{"n_layer": 12, "d_model": 256, "n_head": 2, "n_kv_head": 2, "head_dim": 128, "d_mlp": 1024, "vocab_size": 2750, "activation": "quick_gelu", "norm": "layernorm", "norm_place": "pre", "norm_eps": 1e-05, "positions": "learned", "qk_norm": false, "attn_scale": 0.0884, "bias": "none", "tie_embeddings": true, "parallel_block": false, "extras": ["capped logits"], "init": "uniform", "init_std_qkv": 0.0408, "init_std_o": 0.00833, "init_std_up": 0.0408, "init_std_down": 0.00416, "init_out_by_depth": true, "optimizer": "muon_variant", "lr": 0.00962, "lr_mult_o": 2.0, "lr_mult_down": 2.0, "beta1": 0.93, "lr_head": 0.00621, "grad_clip": 2.0, "warmup_steps": 200, "schedule": "wsd", "decay_fraction": 0.857, "decay_shape": "linear", "final_lr_fraction": 0.0, "batch_tokens": 32768, "seq_len": 512, "doc_mask": true, "train_tokens": 349800000, "steps": 10676, "dataset": "wikipedia_en"}
MLP neurons of a small language model. Each row is named by its layer, matrix (up: input weights) and neuron, and shows model dimensions 0-127. Each number is 128 + 24 x the weight over its row's rms, rounded and kept within 0 to 255. Numbers have three digits each.
A block is one neuron, or neurons of one layer that tend to fire together. After each block is what it responds to, as a language model described it from the Wikipedia text at the highest values.

L7.up410:126134126134162121079075171112143069113176098150154182102113125152134135103156106135162148169151092155116142184094148141124041149133099158149128132131133145148116098120108110153125139175134137160111104139138153137106127165100057099114145148114105124135104143140143095135119114158152134110186131133175138114130112121122144142131128114125116128099102132173121105155125101159125127123090
Responds to: Clause subject–verb boundary. Last token of a sentence's subject or first piece of its main verb in encyclopedic prose, e.g. the town has, The album was, they have, grew.

L9.up8:145103145146139094094099159080132091126127104144147138123098144142136123121147161128138141154139120151125150152105181125149059125117101145155137135128098125131113151101106121135086141183145156129132118135102154122123117135071075119104133126116147117122104114098142132133145126156151169151142128100142123114099092144139143112121137117122138134114136155126101069175128111148139129128090
L9.up65:131106103124102100130081134103116085094122171111153126173130111079137147113130110069128136130156140123153127113120136124138143114126146129116130161154206145153126121118117130138154129124097117142158145123091107142160125115110131140137163085149127179151152088110120119167175148115131140112119106121117129109109128111107151169139155123116150126115114142161148068160134092105169121154084
L9.up67:171155138151111090102118186091134110139170154157149102127124136113120155110124121091125136127137118128114151139131150130132137098155111157099095143126122105107119143096135107183128150119088106176159120134108108121182112124121139101122170109132067156128102094082131118145140141136167156142137087140150127109108079112114119111109142106134125135123105167178124109122161127102178129120124
L9.up91:156137128131112131123129105097118144101126111157164117152106146106154110093135149108082121114135133165136137144119128108169134154155115131123154108123118123095133125099132083098106082130122110117140119105129103139166152116124144117132143123129157145159127107094108130110163073112100098099079117123096157146129066152093112140132147149090130095122132175096097126154171122134170123114192
L9.up399:190134101130138118160126126094140148104112104121147111141124127108163120126107161094115147141170142146138146151104186136136125085179166121142086111136117116146126123117179105115140124203146065132128123117096131134152121120075122116133168122144145148156114120118104141151164116128148090114108136129106111112103125159126162174163147108117096149117119157092093108151190138139157120114140
L9.up525:118109145118132141107119152130122086130129149128124081132092114107171128110137149084104122157119112130090132110078124144128124124119120123166155131110150101120125099099157150105118182130125111094096132126097153134161113141147139103137134150149161136124120127109115125127156121105113128122141085133117160146101127151106148163154132166104105109156142182077090121108162114119096097154155
L9.up569:136114115136115132123113163107085128110148100138150153151112157076151153133138163110142161170139121109152105156130106123142148115173135137121128130169119118095119138136134132088121091144129077135117151093078139154105132114138136117082164101165116160149150083083119128138159121138095149155092114116126157111096118177105094143145119149098117174121143119100118121159165149143146146136168
L9.up1015:116126087134091113116175127080123099117119142144131124155128126114117150114141151123122089140121122163128108095118133126130129104119113128125104107123159120119135151112145116115142137164106125145144125130092134117135144108154082198088103089120131147093167145096114150121135115141136138133108117099115129157129122129131116160110095108133135135150140186090130113202144117097091125138176
Responds to: Repeated name endings. Final word piece that completes a multi-token proper name already mentioned earlier, usually as subject before was, 's or a comma (Poynt-on, Freem-an, Rohirr-im).

L7.up601:076119128139160140133135089121123111111124168148095115133129119114138165105156153117134119155102104105131154139151176131130100143163074198122152133164064147136112116140117132115115085176130152165123126142131137135127141154110114099146165136072113090098131145110133103132123130114110155128154147155148147096127089111141174115107111124106145076078138159149116038116108141161133118152091
Responds to: Verb stem fragments. Opening or middle word-pieces of a verb right after its subject (he, which, it), just before an inflection ending like -es or -ed, e.g. res|emb|les, c|ross|es, l|ov|es.

L9.up69:115132128142115154122140144137119153132111119124119101140132115131117155134115159141147097123102127135115150120141128135130114126138146163109141141142116141114168113111107149146131136168127170129083143124117089099171142157153144186132159156134091142118122136088140110128129124192151115088051163102093135064114105086098122165114114137082141120087138098119155105113157137126164089131133
L9.up223:078167110160089112145129129136116144082135110077161131108152122130142167137137134156134141074154127109085153108104146141129093139122119131156126123087139174127123137093128107147145140149083156152136127131086132102111105158139078194172083129107115103136105120162139147143117128108163124102122126108105168123156150095144160128159103127141097116159139151151137122144118146158127093107144
L9.up346:132122111150125116119137156118149160134090090128108139126143079122171113136102119125162114127145088142149167131133189153139115138112160117125149123103151138124102145132151162094186054130091150139136096144112138129151134152104076163079154110105143123142076138111105189147142142148099151129150099120128105099142088086122143125112153089129121094132162082150148147115089096128132113125133
L9.up388:100116120137135124118119121130108184117127143081116118131141102078157135145121153150149148137124142151152122121114133143164121149132103140087103156134137158120140163108107129130118135127127142158179116132069121122087098117122097117161080118148112133134118100121100102149080118140129139110135124088127109125131153150162137135126150120120141085112116099175164179160138126111105151172138
L9.up580:170085105160148134129160138128125086160129119104111135143149110165145130114114115159159131093111086155133140081108126087133100131111162135141150187123132145120158145148122121124095114110143128135144192125174148116088109145148172141098117139128178118125076063093115160157167110138098144144071142100172121101139131128156127120128110083112135096158103084137136131133129130166179098105123
L9.up753:096153129134121104156168156130142092169139119102125134141156104107128140137154118160173152117105135122174135090130113097149149126179147137116129161126099167129138134136133090089101152138100113154172155134126135142090113136110141123101104116100164138121105138116071130110126091114109100146124114160179119135125108089109144178121109119144124164164134121177119117125088096169130133123172
L9.up979:070138179132126172136084121108130132105117116131112110133087143116115148140135137110092155137143104107141113086127161122139136143149076189104126126118163174121115128137141133134122080148115144150111092140160120089164145143158102135179103161094140082137095142115098073146144113136140134130134144135130139106136137116124170159155096129117128116118121151164084091125157137179093138133120
L9.up1016:125132136152141093111158142148141098107107140108101173114149120123149119124109138196147099109142121145137142106152074095154124157142138114102103159117109143150080152097151155101117131143090121128148103111122151133126102130121140181151138101113137163145091148117114150137128138136127141106137140097108139103126136111177168135145125121091105121122147148124148164126092117139174134129138
Responds to: Speech and reporting verbs. Fires on pieces of verbs that introduce speech, belief or description, often the ending completing them, as in say-ing, comment-ing, warn-s, ag-re-ed, belie-ve, said, described as.

L9.up12:131145119089116068120136150150172145114115173113126149180125183147154118176102140095127121121169151125091149138153121094149112108156116127124115116119158125153097103118111121102132134144114144121151089123113145111123115145087151142086124156115100145156133153082116163119121171160119104105124101126143137147171160139147091184091118133125094133110134135114095091095110137143116130135143
L9.up116:113153133109161128079119142105171123118130093178170135152138105128162152146070103073152130144119131126149137084098101100141130131120123122134151147112123129099138088114160139080081087092124145127092111132148126138143078125105133132105148157135127127139105107129144145146143116151153149111097155126104152114111169120175122122170084117156091186163123157111165148103134152122139090130131
L9.up278:123141120110110109154172129083146145134135153157152192131134120140123132135152091161127128118126154196146148106128102114087092121140093098155137141097129146118121077117140123119120126128109093168129102102165089141145092132141191134095112117150119149103082145114089122154111075168127152135131145111118100125083199145180097123170130116143125138147170156143118137132133137121148117164126
L9.up482:131112101129126080106091163160128115091110112167113149181135123126128135160140154118127075129144158115069107099141155138125131126117119113136131148124143150118133093104126083081167136142111156138157130120120143127113144182149153143134125157095100136084137152104100182114125152108127143134124089152137098148158146120132104151117118136105146127174141095140149126139172148116157141163130
L9.up593:125153110107122121081146120147106126114097128141128172137092119126143125156159102160102141151126131084116126127131109099112110101125110109152134128144156143124089084112124121134095130106116125151123124125127098142127133084091134147134139151148112143134121119131136165114148097147151144140093134101122106147129194127136096112120150178146149170151144099175128147135113096088136133173117
L9.up635:134113156118147109172132167145155114154126131127148144125135120127119132165098158096125106128135101133149127096115133124092189180129130107185132129111133116142146099115108129100110152143133104130150094141139137155136071119109138102084127140103098124128094133153115122124113118126146114161176173119149106154180139157125109125146146140067144121103107102154151120142084089121098102118139
L9.up791:049093136131104127120115127113125165160103158166157147128120113141173142167114095118134148147109121135131124086149127095122093140140142156185133127118156122142106133126113130133114135089107129095108151126146146099117099138145142143141163155149095122135096121088094143133164113129135136120076162088071117117111167116174119098142129119105127153180102099130156168142116117175140099105101
L9.up861:079129108123152132148118135125139098142101091120130162138136129114182117133132109118107080184130092086129138150115135147101120121167103152137144156112114140085163147099146127095105123109136131155144097165121126136123091120119125155094165181119111182066151115093115124135124150117121151151109152149114126144132152151116096144092110129092123138167124176114127160125116125159100122112098
Responds to: Completed first names. The final token of a person's given name, often a word piece, when a surname follows, as in tables, rosters and biographies, e.g. Arth-ur, Dyl-an, Jacqu-es.

L6.up37:130133122131127116146124121099128115158105155144136142118120080105136147150125101158099128147152146132093110146156095120085121135130114162159146147127127172154132129096091110107087122106142118165165131142173083184144101171083168149143093157143153117112105145157101153180127134123152153120087125104093130144163181164140131110132135118112119175143130107140103183158129127150178124160094
L6.up172:122143180187090134124156121125111160116103133120119144072132131092148167117133148145121138129155154141168134112179173129136121079148174176149148136122153156104146143129125132129098111114152131063106136156106108132107158108129155154122102064097167112086131158144138126133103117127115146156150107130104147101105134089107167119127159140086113148180138151164122160155097105146178137121128
L6.up283:130147083124165134123114132132156141116122128112164166148132179127119165132111097121120128123152153112121128075135146084149091084180137091167114102177116141096109101134152111132136129124116123167128117113130131107095160105173119133180119148132150118126160132176134109142129128115110163113140115126138162150117123115104139132157130091125134107128165136154107118096143115146115096106118
L6.up286:132162111144129144102172125147111085099087129115100090134127154146125142148169133150114141136152119119106128078115097176148098099133138144134134121127089157132101118112134128088077138096119148146105109129096098124155106112122148153110145158131149155147170129125080140102111166141122121178107107091173111161154151114116084099094152100175146093145122116140155130103138110131121110146148
L6.up426:111121162108135130132136152119181125129136128127168078101126135139098135091161095137149122128170154108121130114143113108097142142090125113109131129138193115114103112106131165133118066148115112087120105139121118173131097106109143159131120149128138119135123107140134132154153157146149141094107150078154140136143162111152112082171179126116138130113137136159137124151141129152109096156091
L6.up660:108159124122122120112143137165127137136148114142128156124133135153133143163144139120126129101150158128097156124121134112126128157110116134168156141130164093114110127135094137140105114141147125157151103172100109143137102106128171156115096134129097164122165157185074150130107110132110146159172146111121127171169145113104124062141148147147132105125108113179167173114137109085150131168115
L6.up719:084094138093145127129096127147087121123113116127129129088128141100135137150151121115103115150078130133150119136125153128133128120149111134164155106131130143131102076140128113116124111087145173112162122166126105113111147124129139162130138161125134120120140152110123159096179142059096095131139127113150106100113163110109102146129116120131140156134151155091157144130112102107159105104075
L6.up1021:128155123112111179124153120137132141130158140147110141114121168102120158157141111177117143091119121098090176139144079121113156074143124173142131141089149130117116126125140118103131107102124120117097086182125090140147114130102113150128112126106115108063124123099101107123151108183156102130136121147156117141109171150129094109129116152134137181183135162161127121131113135115092132163097
Responds to: Mid-word given-name pieces. Middle or final subword pieces inside split first names, often European, e.g. Ste-ph-ane, Joh-ann-es, K-rist-y, Galile-o, mostly in lists and tables.

L6.up77:138120146171125155103137130131153134104122142108079136154117126125116114096152188115140120088171128086112143107122080152141157159113153097099136156126120135108112151091160129131166118141099169141115117156106150126085094144133093170146128111105090133115111131088083153160129143135126124130084163109118122129121158123132067132119153160127109128094115118156166103144121104140158116140138
L6.up134:131152130140130115134142105134144171137092155148081126108092126146119156123123109093111141099138102106111108128128139134111132106149149111166136114123142145119113126108105126116139136158169134148099113113112148124131144152124139096124131150138150134123116150133158132121116186139119175172071159113145129144103175103134128157104165163100097107107149174099145090160098141147158125148127
L6.up342:140137150141129129097134118124101176069139147153140110126125152128095125099101160106150148169126082150109138145120098113126114089135163117097125189148138120113112133116141117176103108120128134111152111095146138106175105171139133161115105135116157144123154139101085114062109138127131093162096139186139147103106159130136131164169120147121098143126118116175121146106086150123099109089110
L6.up412:102144156163100165158180136114161114114100123131093123155108133122111118125123076123115114108080099139151149126136130101117138147133125127112103170173131138108089109134113120139130138139087151105160139130160151123086112154145122124114112191099140129155140126111079157100160156138114073132149109177191113158122141096174092115147158098126166141075126114130125105171076126142136124140130
L6.up515:137111144170138133111141129138108172123116119092092178112129147117127118114177168113131090085150148102179151132116096132153134098147116109124167139166095120135100113113084101148135112075125133093154132113066134090128137163142151141119103126118124136140170095091117144107182151196165135137062124052105126095103138123108137111145117155113138108092144145151131116121084082113081119134143
L6.up715:134123113139105141153140153135136123111137170101117094104102120117136178107113117170124106068134117158146147132137085113133152125130149123124161143118111144136121167107084135143160110145144098097080123138154140140127143128139131132134086135085086169151114116068102164101134159126148157083116131127116095158173153117115154133129161153134091117145166115149111116148097096172139120120104
L6.up753:148109136163123155140139192102113140129101158139102096136131123139162110131115144151158100122141103096104121137109120120134152122099171154134145144100109146151135157110122128106094112117123134128110157138105163131126136126113142177115108064059133131112122101131079137172108140136167172150111148126150139129101147132107110165115105083106112136135143150158129077126165132123144143121107
L6.up855:142110122164165117103150120162151072126124106145114133119102120112170140103128110142140125125118157140162082137121148143163108112126128104124134190100108166146139152128140123152111141089106095146103119116085130150134152104123111102140153133120128123121104116113128132100106124143138114127160134175123127075096100111146120164087151124058104135137128153134092157145105138109142124087098
Responds to: Clause connectives and verb endings. Fires on tokens that open or steer a following clause: contrast words after a comma (but, though, However) and verb endings before complements (argu-ing that, urg-es, believe that).

L7.up550:109152111137149107141118126135109151135140124138109153148121132072151085133132089140118121143136098098083114160153109105154140165096111174150129129146127172122111085097121143106128116090124134167140121145097146145110118154151145127111102159144103141150126136122103157124099106108125159158139112089116143137115140139113109123119139152088130136129150149167146132146120109117157130154129
Responds to: Start of personal names. First piece of a person's given name right after a role title or relation word, such as Historian T(amás), singer An(n), President Don(ald).

L7.up113:100103118114088109143206115143150126108123138118167142177132105117130151118181121143140128113107133136154130127126113119165168111160107140103106124091123122156146097099156129134127098138100095122125142148174109119155093124137120132134185101140151104113163085139118093103147107147157151129116159078135138144121142106115125109113120142130139154162100115118157089127086117156089130123125
Responds to: Verb-ending completions. Final pieces of verbs split into subword tokens, often inflections such as -ing, -ed or -t, completing words like serv-ing, work-ing, taugh-t and oper-ated, mostly in biographical or historical narrative.

L6.up3:166139171182106122118126111141181161125105096149084135122099093134110122138128131150106139099115152112108148121150125132131150126162130122151125164148115078114112123117094150139145109118118137107133089135166135079086095125179114126147135187110158095126157156126120112149119129130155113153130148160112140101124131152113095129119112124069110160140093117176083154136101144130086158146186
L6.up272:107136116108114138115113103139121173134143097116107132114119080119136107133117159099125056122068148142147095172124121130128129133142141127117128094146124104149127177088132121137089109141116135152103089106123125083139129146094138117142140149107147144164112163153110128123136128100101131144133169163094161162140140118094116118125106144164115133138124077092130138157112124131121087140145
L6.up469:178144107137127120142100139124124131165123124107096106118140135129122139098112170166119152158111106080153151134109127098214156160123159118094122160133122141134167114132162155142080097112171108128127114146079139102138108167136162114135080131106149115145114134124102102117131124088155149122117120131137177145120158119148118139088156130131143081103137085155155146158130086153157113114119
L6.up569:090148104166110143126146163151150132095123127119104107104114105115164094144123139115122131093061140145126151112123132120113141128141114126100084113136135094131104165132093109145142142157094124156128113119123112084081092121146142134152176176124145140154164136099087159117137138117159091094187108139173135171135142144132123075140145160143110103131119118125119122131110144145145134105136
L6.up622:122163112137143172092171101152135089166143106148088111105163091130127168115151136122175142133107101090095120156134147114143096164183129129144139143108132117130132144140155128120074132168107168136122136099120112107085136153117137080110148132094158109142127153095150115103077135152124137087170104158112121126129109124156123093138134158119149154083092111114133114116135102124176125118097
L6.up667:180163122120129107163118127111066138159121136142109088111080143127135129117105103147082123141124135127167129139155134062099110094144160103180134158123188117154122123101103115156110093106135093159169126167159146118135121141132142124120150128145127115191108146173181099106145136144096101125080186083131134114115141086118100127121128156104105096155114100150123125162149098143166148102123
L6.up824:116117106124118152105192158114108186123103104158142119141124139127145117134092142140125131132095102117109123174123127121144137095114154127104099150152125118091144127080135145154180133087132105225124128062113151101154125094093121132131106175147136155135110105130092064126132103136126126134166158124106103142108140134104100115105108173144161147098128124137083109102117143128128133129125
L6.up913:140111113120112110157178095119131141132083100140132088088141099131116094137162120119148111115141108123143110144135137123160164100154122104183133151135118107133126123140114151137164092129145133126111131129125140126105117130144124168157131127133104142092147149120095126125148132119133168114145134104139131154149137107090102130149110159095134134147141115120076158137140129132138085153202
Responds to: Passive participle endings. Past-participle suffixes completing a verb split across tokens, mostly after "was/were" in passives, as in cancell-ed, hous-ed, restric-ted.

L7.up716:146146140104146146135109082103140103155136159164139143127163094133148149159161133152116108118131157056141164128142101152111140073150115144213150147097125114136130122119122088126104129120130105121143144140125120143113105138141133135108107167099141087124094092096086128120115124189136114098107112101088135122148126137174114128130125118136133169155095111100138130174152120162144126171123
Responds to: First-name ending pieces. Final word-piece completing a person's first name, just before the surname, in lists, tables and credits, e.g. Step-hen, Cather-ine, Dyl-an.

L6.up5:149139131110149122107101102120087099117105164147095128134160087131146101111151093113162120163139117128117119180152140105131145117156148152105118108183188142150154137111124098094139126087129132137132113141164082110106113119100112129164118099126158149104097110115142130095143129111125115158116160142123074104152160134143117142103138102144105163116194120131146081136106116122124103149117
L6.up125:104114131150160099082098147131110129090102121145124134163166166098111138135121139128113148116124147087141112136109123132168187114096148095166109140119165116153123106096145129079124104160097127147122101110168142139139108105136119147117115128186131128137151118139132121075139169148129121109140130149139113120126107107116143167136138134139115103147116137144128154130149096167153129165145
L6.up157:132147138160110117106115119115111120133125126106117141131110069138109136143131171094098132143168139130201075164115155112113095159099109150110123152126161088086141107125136135128133152103164147128160124143143091097156069116135128098140139123125077165097110105150119179109144100132119159157099134141112118134133121129109105119125133128114101098139138156140161125131120132102150106120158
L6.up180:082120110155129110122103139120092144127109155109081138123121136093126135123157119087117093145128099094129142181149152153115136121102132136124161165143127112106131113144149151082131144093118110130140117141104121100157143119165119153138170134142167116113115092138149145130101119123168116189128181109122113112128138115122093111121104123096116143165166111146111116126153105101097123171135
L6.up209:122187132096145131134092158114084131153107103158091186161131128082126133139147088086098113148144154117157098130143106111165146117138169124156110145135142106158144084108120151121103161115131165126163132116135162144135147109088141087108167125154154143132134146108133108165080155148127151118104110144153092098136140140140175152136133121120191149117118090120109111134138151139144088126101
L6.up588:134128165115161113107126113139128114108111120134152159100126124114161117123128089132142155140117137101165138133174117090120134097135108142069129150161091121121112085099146120122148131127118165120166082122131073143166145098126160092158135128139135137091113123117172152090103103165129164156077123110099133110136144147113100157126130105111120141120135138122148135153110132084119123135123
L6.up671:133121150137142155139113081125155118121144169112110143133110097139109146144147140108167119124106122119120138097113139197127110131123191149153134129141146158134063114134143151135151135102115140138132118120128078117111097159100199109124180154088127161149116095174133128138119108152118169110111124142144108150135109117142166094159135077100091138153148097153134141117176124159164140149117
L6.up696:084101109146143070125115154120088130108116130123144119105124076123135161105152100107117129149107093131160127130119094129128117154097135143133125124151157112105045120164105132113145137102143103172085155137140067151153165122122108095080085142160184140090112104115100149154129115127141123076065121189131087140111139147147137136146168139117152133141131126134101140171157111114138139137084
Responds to: Inside personal names. Word pieces inside people's names, mostly surnames right after a first name or initial, e.g. Matt|hews, Sim|on, Jac|obs, and initials' periods.

L9.up49:144105103107102142131148111156168140134099160136125150142067153144119113164132125094130116090097091089146093154116137102148133138175110140173154120133178137100130133121116134127114134139123112144096128093124150150087091067111149133177172113092103124122118098114111156161115114125096140122069167127085123158130121126127175108091117120132122161125079167112120108133151134128157129165102
L9.up146:145123108121119138101120137177108115126154112101076110085131124077147126094135156141121120104071127106152105164147130165125172139131149135150124160089103104135112088154138104124139178132148128079147140148121132106101113094161122125104080164115125134100117112119167104145138171146150153116153148127108113123129123093126144156138127099082147156117155111110166094108095141168151102094120
L9.up186:126127128153161181087133123168152157123131121106071128120119096164116128139162133106152142108158117095138135151147136110170140121154152102097107126074136119118119148132117114112108122111158073133167108108152162138099138158157191113103122149130142119131107100142130130109162129172098107141120120126112123114114142131126136091109127177111092141131122123131110144120148086132169084126221
L9.up195:127137144132117175072159142141143088148122163111149160096083117115122127139141111167118146150124154126116132115118127098157132159124118099153125192110152162093125100143155144166159163078120099119160085090162108131071113151144141134134154164114147154134123141097108139115100165147103126126135184129130128167098117095126128106088145163081113141107177105150122112138095095155148116151122
L9.up347:070101093093166141102157112193141135130174122130104097161071160119170116106140150126116117154112113144168130098148121152136166107136099152099106122123126133155139149118149143096148148155132113087130115121102136148152128089186154174099136175157117147161130118119140144176155089137148115137139185123173144153107180085097117115151165157096108148146094137119129132117159116132129131139116
L9.up445:098124120149131144121135075135143071070096121135148134145134088136156115163197080131131100131150131133169099105099115147125113173111103089151114153087127119107176148164174144131085131150134092121102134097122139117118115100148132128119141103116160172143094105085151142106154145149113114096151155085119141138105131129149144149156106132120121146128102164166109108119110135135151153169103
L9.up647:106133126069113214121117119143136115095120116112108132152109110109119135130130117118128133130112136144162124104157054121083122139116120124171144128069109140152154124149144138132158145086122107142071130139165100113137111166118105127118130121074133130141138118116131116147107117167164166138099121098139114100118143124153131139128133104084109110130093144157076153138134041111136116133068
L9.up1014:125119099161127120180139132155115140148119143145087117130143104116111160159150156138081111166121146126109092113122151128136109128142118098110122139096138145134082111140124089149138115096092080147140115091157142098099134102087111097148160182085134084163122106141153102119112155121124140141119132157139154118137135125069113097118126127142152136126106123102103158091105098156117106134193
Responds to: Verb endings before objects. Final pieces of verbs split into word pieces (ed, ing, es, ated) and some prepositions, where a direct object or argument follows, e.g. achiev-ing, eng-aged, pl-acing.